Weights of a small GPT-style language model, trained from scratch on English Wikipedia.
Architecture: RMSNorm before each block, no biases in attention or MLP, normalized queries and keys, capped logits.
Training: a variant of Muon for these matrices, 166M tokens, 5054 steps.
MLP neurons of a small language model. Each row is named by its layer, matrix (gate and up: input weights) and neuron, and shows model dimensions 0-127. Each number is 500 + 50 x the weight over its row's rms, rounded and kept within 0 to 999. Numbers have three digits each. A neuron's up and down rows have the sign that makes its largest values positive.
A block is one neuron, or neurons of one layer that tend to fire together. After each block is what it responds to, as a language model described it from the Wikipedia text at the highest values.

L5.gate33:573553589510503469484506467426523553505578502599511589552443458427480525470567536539503556582481506474496561533477465548440424457535456490494510464520531514518490508385433469563535542571549450475480522538445548567459515466567516596406518534513608494508492374474521424479468460466516503552435462596486488525431457513533468559563530509570448502518536548495493518552392431556520516490526
L5.up33:518471461551535530464451511453428548554498492505529490475395531523533563508475552428486546597435538507600551440441511526415558570570373418567476423472402448462447506594568498593536504509468509476556480476548469434458527524567549571460518527423426483375506537473524470549561495571486493551427554530480552442481444463550545530452498477534409485498475463537411411534466435515444520619452
L5.gate37:566518534387556455483500518477493545518472457458491508597463536451493446445478546447456497484566471543453530614458549518461446489506371442565406499417539573399450455540413530414472479423504460546540529541416530459445487492465505466393477435492451468502482534596395438503539591569497566472473438492530449458501521568487495539504487469489400505514527538498515415596469511484513452506469
L5.up37:495479416445523503446426409424587457497476532500538446437517593501476470578462572485482525547545509512552430549453513418487562612495489592507584467588531484499489480536506514516514483456547547657502504449498467470439398565529520464517483483424534485441454427430449524490529459563428463505588559549596620420450542455419524480593448466485491453436443499492563462563524413493537458524469
L5.gate38:501482426514435448531468537567486464513512521453524455429426570448556495492481513445531569535569564530498462586475486507460567494490560529425543487423488472444545448495466484491481577455558476576559505536417498441484512534508404460539576522462466511463461438489492507501453590588521468453514594504472518531522532472558488548535513502494524557368436613504492461519484491579536574541567
L5.up38:557575535547469582517444508575544515449481525495470476463526503508524486569523578469510508533537533474395496514533452418461486504534546516403527466500539502513519524507494482458546490450543407481486584435402459449508467451491411540425475468537554480414408575477522513447438494559470437502559506473520532439424650462583538500597536492432503472470481552574542470605425563491465538595460
L5.gate91:471414482502545424506376480427459427496425410477658567513445500503544526584563596528554452496571473542580502437450486456503612570602444533477508511586413559525477508465504470461444501419500543514528451489538477522513558536480516514605521573490499491517497456524464381471546423539426581525454556572464526525413401539507585489594492610429463509633505450481499515494524504496506423529404
L5.up91:510509492443484562548469514535549478520437517598451398465517375520568431466475550413484513580458385507482410489436476420592477517567518474461586461498400436492458440497542568552408503414491486537518462439542582486537440493449550540510588481525476535502466473556531463516445501583547463558487466490533476428512493475501529545470558527522575491503546554600536416530471535624571495448469
L5.gate226:483432500524485526566536511472600506438587481517504525600483516463494483544502596478495548524494480442478551519484399480549458462595546441458421528513388572532511501441469562378547531524497417509431503454612513540516550587520568534455539525446488465540463442543547444477435523490415566449442481458480555479488574402529488503645529534533488517455470433509586529582524395489510459576492
L5.up226:400519465462532477486540542504569444590402518433397474473499437505448543429625494550520430457461477565580512420499543430500433423486551474445596424471485581455504476480531495554400431412461417531506457438519471524477510406522561537429499608453390497550504419427560460484539466539445486560487538424555512563460514492512522614534485488476526468505517502416584491637470432555523546454484
L5.gate229:435460483451569505484452436412550597449405517453488561531505456573500537641523541481575498545502429493443537604438464502550454390539528456527600481514483570472495546504533478498493464465438401509490504472446510495508455468508476445475517530485514425491471500466479450464567459564456583517480495585458501485536412502545556517534471485543398389471546596411538456521526468565591480465531
L5.up229:544501455483482602491344387586433582517445535457527565518516487474551462584548559475521447481551488508453577439483382549473598569563497569490583445542463451487457450468566453446449527459503497502509472510516498513473508481586526534491434568557579403482485489539606532445477545504519462492561609442522564451547468455573511394436494401461521545470543574503535397506501529529435446582580
L5.gate322:557523514511519526550540463456539561617575506569621567536545436514503542582605487396487522495475527558521553507471572480522568461477491432442509444475442509541562481524464564466473521511430471488522544451475455508474607577598460503515495452481473421462497498500500435464513514441509439460552446535562495513499540445430529388446504463581473534504496392533549440507459493461502472594511
L5.up322:583573484404440556479446475554413513635571426516540560506597513575546542524450518470474492539600531508520467469575537476396557536495442482459494490479491424484485467483531518575437500520475621529434457480520512490493625491524415562447505575472482457496466412542544381554474566521459528458480542457477504528544542507411573522575631456503483549455510369500500508592491508443382472465555
L5.gate349:509533467477514474588413463515553601507545472535487490555467454458361541479463498530462491551529469483450476505433555443457565484434484555494463561522456471497547509570544457525488631435485510588464513538518571432537507532605520403450460505460514501537573555472447541540600555478491511458536425563455540451529553390497477560426644439487480469519519403525481370508483541533434513534512
L5.up349:406422529478458428524441412512478532540549533473504501520498440523503510582500450449477518479468451490515545546443496525511592567454543578454529522496525501496444452487483483509471391436534489516458460562538469519518556570538493402553561492392502560514500555468485548547537510612507565532487459488508515484483464510467444525475602439457581463531431549557548434564502560534521447497520
L5.gate354:485514457530541521503415447507494403512569484560527423535507478415462436564513599430450542518451407539533533471505515481483472528584513531545520460465467462465463449507471531576492567489486524535450391595496472400456552583560562440558527446471582543478476488527457473501403564481417473474473493481412496479515423367564480499497602418385544571382458495534603402467506504466436515522552
L5.up354:507450569487512539582427442445518565553562522489452561531555497442466441488408522552533543478476449592512457437441652410470563558488443528431523525445505491497493500529583551512479653482516575614528436574510519459489450510594489498511578581502530593492487492492518519460428426568456484542462500525439562485473469459522518401389583524491443476486466571513482476476506522459429378492520
L5.gate458:473575464501568549426355406498457479402395494578500466654504505507508553511482501551552510522378564392497480516518446447534455505506494528461536532512461506546514405485501473467430477498604477538490476510555503522443430530520487441513544451597564442497488490481438489398491553564483487552436515474453540586565569522472502545621475508521548549431495605503536513518444497554546439413567
L5.up458:495473523518517500365498489546469446526502525450462519505503599413494562568522561516504519552478507536469426381446520511559482553400530474452493526532575527500473472341441496481490570541571557454499499470542537456587543495461507459504438503560519441414523568621546535470447436509417584552609525586466545480501540521513360528544504461475433350458581450426508472479535509425491457551448
L5.gate465:588500494478481475508518472460475482523585529523422556579466508563464440519475541461464598539448606515510471379522489471488460500514505414415453496515459529519477506509511520482558551463532473571469482543539459472467497491568540598627552496512468533414537509461457424534520513539546532528468548541514524394487516475522507519499517575467531533497554492404517473498460471595496482602511
L5.up465:491422540461375508486493528380503543514472501521526442471516443531517449469457460498570535508544552457452494487504542518437498510485485534453490512558544413538579498551463543539498659497508560501494549416562522496547504439536530485450591505502482551497452535474500470507468455541606536638512597471517637424473443467545546507544463492495632488474539418618510430430519605440532473484498
L5.gate491:512547546465558440493459605461565458482473565523554505443473430454509549443542483559503494493552476381438448468401532467528432438518518505488468577440541516525481520499584518451537576385525491509560508450592536447472518497491517469526584529591533468501523442561568517559491478612510627522502564455510517529493552469529536477544655512416507425555455476538557378554564526572455458543534
L5.up491:449470534538578476509528542454616542491549447504565514465411463522625502499571534512433449546464437475452482435545505405477500552451507563486605524470519452447483515464574541551525483426473544467548450373511535431472457531426482488461614590452499523456540435526576537579495516474522453527502510347502589565420598448530510494524487493529498469571481469568571442558557434568439478497529
L5.gate530:507448548532513531573471470413458560565499561498455412594564469404459523547501563555474520465558406521523520566508488563592616540551602468516533454519464527541534426510550507522468542509480489540469551498496480531476526534516417480479541518536486559502493477482494553491491458556573454510455512549546555444476479504409501450495447453599477529390540535492535458504506548507479486575495
L5.up530:562439585384608484572440404523570452450533545538478492534560510533525538546447519560427603479444436520443471567526507550460521583551536495496563518585503535471488541498556518517502508556501544485521527502507479493457575519516419451527592432520523513437520445560381410496508554493610469495516483415471518545567490576526481486592584409500537453474553562583567477572499484471504484518588
L5.gate547:511528509461535509452512544422472472487481511564502546543529461468426532419526531458532554594435475458438485520443519456506401449470624530482500514445467505525539568489569505493576526480519507594467454529513503549560513526431450435496523515530450542539447450558500405513430473513529452470569536470503505501516484475505576507572462509456393424550557532493543460546460505525443407498435
L5.up547:476507441421514465510480472539499485474499474579525540570514472544509517400465554444516551428531519488563570462478461517557544435510572425567436489545449479525423497478511519582513449498521450419445475448465438482439500518460493500420412592484476449469527510527456482497492421488495586542470417486531529464422512498543591478588580546529521406521466543571478581527606576600534492526456
L5.gate578:508535442526478505417531531522493603468499570467594556568428370470418464494418607416533565469497485463470431428531457477439382515443540584481520473457521506595423397481433504546425438497540502551457495599468402438444554537510447440441403561435524471521569489496485437504585558508483520536459519518514507492447487445583542493516529582477495477423566513510542531587498583465465429450529
L5.up578:472408440526565516546532450544509542519528476552539498511494512470402608527545518520572517464502445459515442469494406538461511461576466548575584529508555473569529453560537545406504496467464427485506580502534450464486516521557507449455453494542549435568430458515538547560518511467490504550381518419460532493504559499457419423481478457463502463541550498418593428495464479468464489496493
L5.gate622:541467489542515564500498450406507456561478494460487449487611455501463488557559603511508482488497506495508495493481419607503560439483541543464498479450594526412483503453490490487461499496515497577469456485429576400523495548442500412484452566508552474552633524462440520489542471490507484465517570528527492496481504492445512582523503473429536421433521535553612496448509545588477524473624
L5.up622:452475480515527538544475513466485503559516655554454480559478536552423515589562540479475487491510405451422469526487458527460545451528495563454438476526513482488521502488463497487436545500458435469517425545417600463564490487589448422594399480489573496484539470495449490481565494472422532547513565523517574492540540530480468526415537584474516482518506441486555537506431459447509520467502
Description: Ordinal and compass words, or their final pieces, locating something in place, time or order: "w|est of", "fifteent|h century", "the first", "42|nd".

L4.gate27:441387445446450470594531491494469459572584537531600442433449518461448455640563486494497505457503506495471528543555482465503557430519573485432472553577444480553481471504613530469426420545506520491448498544394450555503408487402548483508603567514492491525539447450436489457541464504437599463528505494447486470495503518517406508505495498511453599589528445496552416528429444521509490471434
L4.up27:505435556521502464620504509475423498516580513495494496530497465442534429519639527401465535415507504500490467482596498506445525461621460453522506479548484431512437452545597536476548587487558497581476493459424430500557418444506575477500622473509499620574506477475504425541551523543402524474540455501466517535534511512436392483505551506476459524499361512506422455545444400552530454501454
L4.gate234:539585526595444456515647508483570579502505441503533545502507537548466427483524500530511556447456465499501421510582539524483511410486503438506518485467476519569475506498438491568444469505521509395421494516467518542482489525531519427463612437439591408565465520426483395518524421591470462472507433553603488556509459463592546495539415554505475617522567488502503506518427552543517432547523
L4.up234:531500569488503509529475472464526469482523529527447513541501488395525563560530475475537559489553424521534495537563470545572522530469537488525446459452460430482511490381448514641465498470500447513499514515470440478509443623490523535510467585505523502530543472503540501411570475481521540461574488522604497554504498436564503598459467478497437435546495445458501463552438410590588416441491
L4.gate661:478527562495426517555553490454557546559481484528453515497468531554484453457484446531542504429500555557526506632519515530541529489461542481504484493420609429470547505490573482484491564419463476509591526556539527508481460480390551502557467517446484476531534502464427512483586529432486551615485491440446454352541547485390532535526530529439406504498519560509447471581427520488491555471555
L4.up661:506494575416414503485553589497428444491394494418547542521445572507509504551511503477533450443591541445454533534588495496527546521517550485463476512598517613516556449553538505524440482555494534523462521557536505601472525504534562451471489496466487516543611532396560455519470550446640476512580509545496420367402491443528551425383507450493435495421457563493536500603473463490602496481524
L4.gate674:518558448415424495537462483476517494468519506488575521502438493492447467620530498427494481528512549515452502486495549427526521508501591485536540531523449501536535494544618486574383479582523555585459433467482563506447529493483611514549565538566520555552554488492467500515525528453525507416460535432495462531492462536480499556571411533415545531404547432471488539503399454540489438448497
L4.up674:455476504479443540563536485453476587495586573511461547524447417449526520544487610458410439591515536408519492548507466527519499524469516480581503421470486469506501467536516468443442450597515413490473462509529518429582478492418509554432493514562613527520551515502558510531501533402463480503464443423490407453493512535514485440495567602517513521431539538511486465508412467412450359499502
Description: Final piece of a transitive verb split into word pieces, just before its object, e.g. g-ave the, obt-ained his, den-ied him.

L4.gate170:477472480462476463539467501488491476492539463531597544533575480503484518490490533471550496514423510479470438488465556418483558532431467553479411425500544500490434519467458516523516557526485389435489466498557403454529513498511503585522561491446455529538453535505570448504499477472508543473421567470537536482535593554458462479507522492487538537447544461415495397582517447531466489449463
L4.up170:451491483541554478570482515419445608535484515432595551496567493514447495475522446573419533557464483508527489510525519395511438468497521479592534440497561544547514429511488491553520576473552517463459498434506564453385531456488523526581483466522516562418516474512481496542554490528519432584518544440506547536410562485534483490475553472565480621502592402489497440501455573463499468377443
L4.gate185:504481475494515438589520554604534510532481592391547516625550666526626517522466536545478455469493542490545539562452478541458526584481446471542545450475581543483459499566512561468525475466533489535479511541524478514537584538532415393592608477524564536470520427512457513523483506462507515537491494547556508488461390517515537546453469473455509497530570603449520426503447513579413510515565
L4.up185:479528426452475463508420617527483496523554492463497483416469508477523533613583525546509409440467500469470437539442551558573513482498463597480489438586537446522468420514529547535500440532480479551486547492427478504516609527538497507509489519506516438423475465532556407464459521620409536600487531554420500408455545579527518506562460459499526546502489579450431425571602556492518584459548
L4.gate230:535497516542604465575532572495567506609469560432510538554453503567418397564508488481584521440467473543456447488470534568601536461555431553545490469607519569527555494507512557506469459512430507453529504531467500486489498561540534521464529449578578498514430509503520526465503567495431510534418462462448527524458450518524522455494482456452496530543524496383532466631478566476452543570515
L4.up230:508463476427506536525548552537575527485498462546515493502422524461550563449469543483473428509467574509505555522435544518491497525458481500582456544527475479513527502558524479492611494434417452486545524527467475542542545523521516528591580524453395571561427394564573493451528458483570521526477448544589536522379509438564496482426610469476440500455582515593534538523498594458401504499515
L4.gate667:454459446439464516581507502409496535509442491498604537483551554472442505481545512554513493605525567485517514381495460511518541596463483522511479425520480574480467503628473617555602577533459468501570439490447502441467518501483385493489534468545571542515492412453504434604488538486548534498540517533491566481452517512560488440493480492597478544504447467444478497556568549516465564446543
L4.up667:520536476395551554573454515533471560558505413512409537531491583536484470544436476405517502487481560450479501430454506478438533551449500441435470453535598473504480523541506488470422476464453450507470490455481485591386477504562498414533501452475533444488540582497503577470470543561544573491455621463477460507529503530563589413574527555511533614594559513470452434581382496503427446454489
Description: Comma or connector right after a place name, before the larger region, as in Sedgwick, Cumbria, Dallas, Texas, and Boston, Massachusetts.

L3.gate580:522470493454509519517383506567512509423424678522540519544512574521541509596467464455508595570416495447509504471522473475463532501429526394452476423549493516433513463492401506464499448519475442550516566517371456490464569492534446488505573558484540343448470490417488471526480516567566597559638484389459470542537530414564553514457418416498479513516539572470468473558504566477528530504451
L3.up580:512587489525569596513540436484479485544482525586565566492590617465526520516485571477506466409496520438475572425413523528584579599529498510429548537477462493499393435471455571538528545542578531541492607491461501497474489545575361530436528557521499470475533421584503489567621539509460469563544465527457500519475531472556511510514474516436523557554535617492424431457523549561498485435464
Description: Word-final pieces that finish direction words (northwest, west, east, South) and superlative -est endings (highest, lowest), plus some other word endings.

L5.gate11:530567506481512465417466486520478438502438485539525658568527576479422540498516558495511422568609500593534484464513551545513513553491556495533462483545495566450371528447551460485520491545524431373522498473457475460524547543438582520423461534460591460431529496434460451653485367483499431435515492487529519478491585473470494453515520470528436477471538430474509511518513456524483490615520
L5.up11:569571508439556536569579523576425484511419509528502530482590603479428583497490511624436475569467560607414400497557513494458495475517494533545470447451530445466499521473476468574353445516541501603542459533475496421499428574556486563438427549468479582606444433453443526562461484457487444374414540508535507527513570450440492488535533457595444517519515425495559451540499527530525491471536
L5.gate67:431529541429470528485550571422479484501478497531524535455541539488426585550448495542441497542453420520495493491442551518472445538425544513535426411537547493434613471551502556451538498464468465508470537466498507483450492480527450328559474447519487539507527488463455561482487499495572434491436426503438514540534500527480445538534465611478433563479494519435482454530493485517522492503484
L5.up67:553528479519509513534493562497506435510525487531431567479504593399449537638462541429481528504485431541533486531524425449477424455488403434528384516645666537553516579507543533459510520378509501563530533508485558476461495495458453393550579445531431511475585499509319461483516542495558489511489512517508404474530598605528495502507462522446436592488505523452444570530544577525498478547573
L5.gate139:502503468439442472539491532431496533531397513503534545540466434476468437556493571507478429467527467518629430571512475479540497469523469445553548558555465548634534480504553480468509472466537483500477507562404446465506500422447642457513527430557478539579619479537387580527532434463518576542477512581518539534540460527484449559494542502459458536462508523533528438533519445589573449454650
L5.up139:559461506399461566537537475457476457427409535476511414531498556490511570602577565441343605521432520596542461553491462363517540491568432471436473505513404492549576518565382547495492465469389441534509592535490485528463469554531530493559528507436536564500590528452459482465576524534494448444522471482491570582502423492431538525448482528517475449522497436506502477577552492465591414571428
L5.gate175:474537445491465441543536546457398534519547524520533496455475499492441396466463427549503502500487482470485563543569388424426506485493540497544484440523480457467580426523488474510531394507599428509442519534424528506452471537533471516435557417444522496531506493551578526492471437428518512462508491412549399520518404569526505561535568503483461552520492473472479566550471455439442524403496
L5.up175:426576523442476473474565428498439406493435453514446517511457503538486540569469530409519462552444457506498480514491522496437493474469431385492567508525476513447469541516490470488438468482478548562575488454465516482521446383559441595490510557443507445475487505575394479457626517551517468577520541476609549540430521491417480476483415575587530533477556499506539516509526565459460438485454
L5.gate256:399507558468574561491532527474468590545509522495505583487492541406541440526547485449473503423572526518448547547537574526477471519592482529561480527471437459555455503528615459455422512474527491438487484561435403424463591378497432424533490448474466535569490474467478527460467417479538499428471548482439513549517500470507518523473485509490484590596584484547512412528506450525592470473522
L5.up256:522539438528505409511461524422536522519438487489528645508545562465545481520461490566495582532593498516498570470539499437457499489490461424335465454559563561430533509517400520453496419390451590492523581494508533492446459493492428451591519489588438482459440542413473490546512472579581492414500551493509561551439489520399604540597528432528481550516512550465510444493524412469473573497434
L5.gate321:493492597508428561516476480498431463549460498495525617591586507486549589409419519363559519511484543615456474444429486498498557473515619427476442444553518459565533489465528443511532406507543549457417507524473483476496445538409607513387557498498493475461440566488534517525451471383481558355495541567398503488528402561535482438516540497460480519465578474547444525461470475521458503545518
L5.up321:558500491503479505510530531484532416477503578480594544499503543532529422508561517513414445459484514536454498523422599507533512436461533507467458441489505462445500541428522461566519469522571572449518587541444507579424529445431524500481555389512545506533458519488524472536543546456442519453442477410521462461572407508531393548529519500476497543515553555585588423544431493530541483573446
L5.gate353:496486542465481422527506528408552467445435455598579467538475519475522568498494589533535463488477467494467577540549486472409531556597543448522500520625494504440546582470549477636536462543409564494486487471494479451610683441554490408550513465562533482502499448439435471617507572536505468481525539552526546603476505570405457498473540567474469438528497528533438618435540520468443523471453
L5.up353:444460599476479523551441498440490493524533560576602506465444613464499490501531506545537429484587462423478509398510452500450441539445556523486489495536525580467432540424533512465526496475605526475498468479456455513481623425544442465540533447551610434513456473481506502470492490529475506516463550475526537531510550558461485504577526546555507488450538531548422535523570534531555561519503
L5.gate406:398523470480443471447534415409517485434456495449517512549456484528536534553478510471494416528498474479474578506604493441561430450492543586536524498518581426478446432485455465524502507583424591476502422546404525579415475496554515467363465500443486448386530505433542456516488391529555509449486497427430525503435594580465522505471452458501454506471493454430545475507445514484496487599470
L5.up406:559518617521527559568482488432518569515435397558535413437520540584467504512500516502581443541482422521478554431481597488443403519518523503477502505519559522568516507501492475527496465485517564507509535594441455503482557439570553493443455419547538543507462432506560443568624455495526535537462420501472486507433547590487536485469485457541429505458469561584578535518433500539515559472439
L5.gate409:451543549489513457549501524502456535531495536580435498453489481490516521508537463538512513453469440497493460485457411503532439450514471517494467504606444507423493520454534486482477437576556545483548473512460493524447462467542515524528536566468433589553412466523551559447498439523572469468468497425442484533483454502425545505513507523525492538593526452412510504560573435376567465538583
L5.up409:610479535446494495475564404496484505579480413467453606566466496474491428460557479579507431572556430507552508539488505629431483543400568472564530491466486469547386498458440614463559519479487486509557495612468471429498634501462501478513520582610491576461546550431473533490592494492564483453466520492420529499424494575526481608644460520491456464489503551456546584477464621434525541481556
L5.gate538:461513571625353445528476524505603486454527454443576491473472431477489445479442459593485475440550509398509472459505468399532526404398425476549480507480449530466558518567546491454519557547550438504523534421432481550438397524470449493451637612509386503544433432513467538472551423537557493443610491419425535544453544532522544546551463609520541414476503411582516565454497500522470489448541
L5.up538:495559511499402577535493503537567515404504584517540497517479491477498547462531572532557486557506550420467481443579571414579533439528506465472467604538555522512522512537486586435385520539469470608510539483442559567492485490377449494447499506539394556571455455541465492526490425589478476436625477446501500568526618496505456462456553485572472427513518530517492467434514413489544355495495
L5.gate555:465469479569552436516444472479436520503564543480495440442520600497533488578514593515413441482515490440496461499478478407537484603489494449497545462527531509562503451564540448477443542477547541516474444514457475549410517530466537397452516475524458619443513564531528540609488424501555551467543541442479472566520493513567536563407576534502490478534522548425555556504500544507506493469513
L5.up555:499458526437426483454488483511458467564496421502546462529455487501501459561455584453456467594508425530574431482470478429543496526489560427473508547622449479565493460527565479476403508445511482471384499605533489443435477532568466542395558463488562636491497508519442505551484496475498500555554428456512532484514493522563580534516448461402447552479493637476472473417532452478526494459521
L5.gate557:597493495523417523543488484509389504467521421586490502538461442537546537500479509445538562503473448461483581510495497470480552503482482453540480428468454460460469485405528485532537463476461479378605540436490459504413496551564546471499569569450494408423568550485536598460534431556525502565501449493563557459488492504446517495466474529504492517439499574420631466577497558460521439577476
L5.up557:495537486468518451539535510487487478490374472439485672459482480495538530513498483528432576519501444550467542475553526533523524424540435504533503483521557501528508545590415571444426519477512501412532431516528464493514510543536451405602553466524383458544592429465543487503485473560520573479565447498511594535440461521484483466569350581469435498573464480528481514517529439496495511454548
L5.gate607:450467439476436420543498560508506512564488550455437508430518550574399466558549527401450467502436496503475490519593443481463624485533512467555489541527511539512537439526551547558462408420461472490493493530556521544493460561474510455446551468537575475488465452435411520515510510426485656399507567522560494475499439431407478481473482645530463509451475575489472494528522441443466414485514
L5.up607:520537505460513470598521538523428471523573548431541447509503513486469525572578489474606467510510550482438452552487451494508524491519481561558609603534576413552418419489525485566502445522521541461532422538484558396515435602407513522495558522556498506529477502467464485534488424487528447540464469592435553485506472512494508530541577567575382452526538577563469513502425479546552496520502
L5.gate626:494497542363427544482547550456483515490480496453552521549505548472492461481527571444483474481511486499468448560532486548431497504584459522523558541645530510508588469392611480428466518509570521476443400490482464536471459557481510470533585421514615559559458519494464502496467445481479523447399506479405467554474488410480513510512530592510447546424538549523569526488517507496559373493479
L5.up626:464516419454501491533494396413531479520465455379512498546507515537509429545555557478591459483467550496470516494538539442472427544493518488580575586548537519543631514570528540513521453524451506431497511527471537471474473440478569439460507494412437547572501601563444503576522468520463490483489455446479577392509577507480577450442581514476517551481438484517478548432575477441515469532501
L5.gate647:480482534439530461500461494551458543446433441527578551478475526437520587508505463465577544558441459581506589468480477465510535554520426550395563531532639535571485552388527526561419498564337470445544473493491497594498506479550453435548520487482499500497538433475411520578549529502502518547469469463577540590511489544504464542491422489512471513483510506472615449477534532503609533450428
L5.up647:484511427499496467475534578466477453476487539537565449451539497527464479493488509520541500431547472488471439424506541470445478465502510498479538486486431426443349537434516514424553547499531491407504350489400416576406540513472449439548422453661551524450556440389548468569452466496435454485461518514458494532483532475471542482523576490558536494517483434440596487517532501451469506400492
L5.gate683:472475480434517430384490476509562493533484417515478512522589455520494562528573520482414428506492474432505467538529516557527515542474594452416414518526568475568489450431513463563483421520553423411556574507478451622461468561549467510533487449481503508522504542503411630507444373527501432456499481463482515526428467501441484502502513503479464498516424543578597540518442437533446478560470
L5.up683:477505475501578472481478553436479456500436467452487451485430487489569475548363421602494513513563501545448463560474542502430512512542519483482570494474535549598467469547527431469546442589571450476508480509387559478404463485540479541567527525556467496531596459409461539498488382528503508462463506491536509519482503451441576561430487467555488496529446539541540515505577536451640518458436
Description: Final word pieces that complete a verb, especially communication or transfer verbs taking an object, such as inform-s, st-ating, ask-ed, g-ave, den-ied.

L3.gate661:492459526479488446544490490422529576458523553439507531513503522522419471573532575564564455430539538432465503467531521480408530410485508496562510529599474542524492511576582475496518445542532448429381460497440443497562479533510554479506471501504497486510439514428420399426467454500469591506436497476476492493531420496506523519412570601565465467549509418515598509533500420445494493541436
L3.up661:500533499402471538410542520413473517468444553461542482465472609596488506506491572450544583523432542505460505556540492518456534535469564418506513476503528502510530469446539555530531553455517536589405485472551429497522433522517491544540642586600434596533486558498527519513568414538549545599434431505470546612504576387464472499610478588511464542469551546572501525499546538470552468473513
Description: Final pieces of split finite main verbs after a named subject in narrative prose, completing the inflection: crus-hed, inform-s, discov-ers.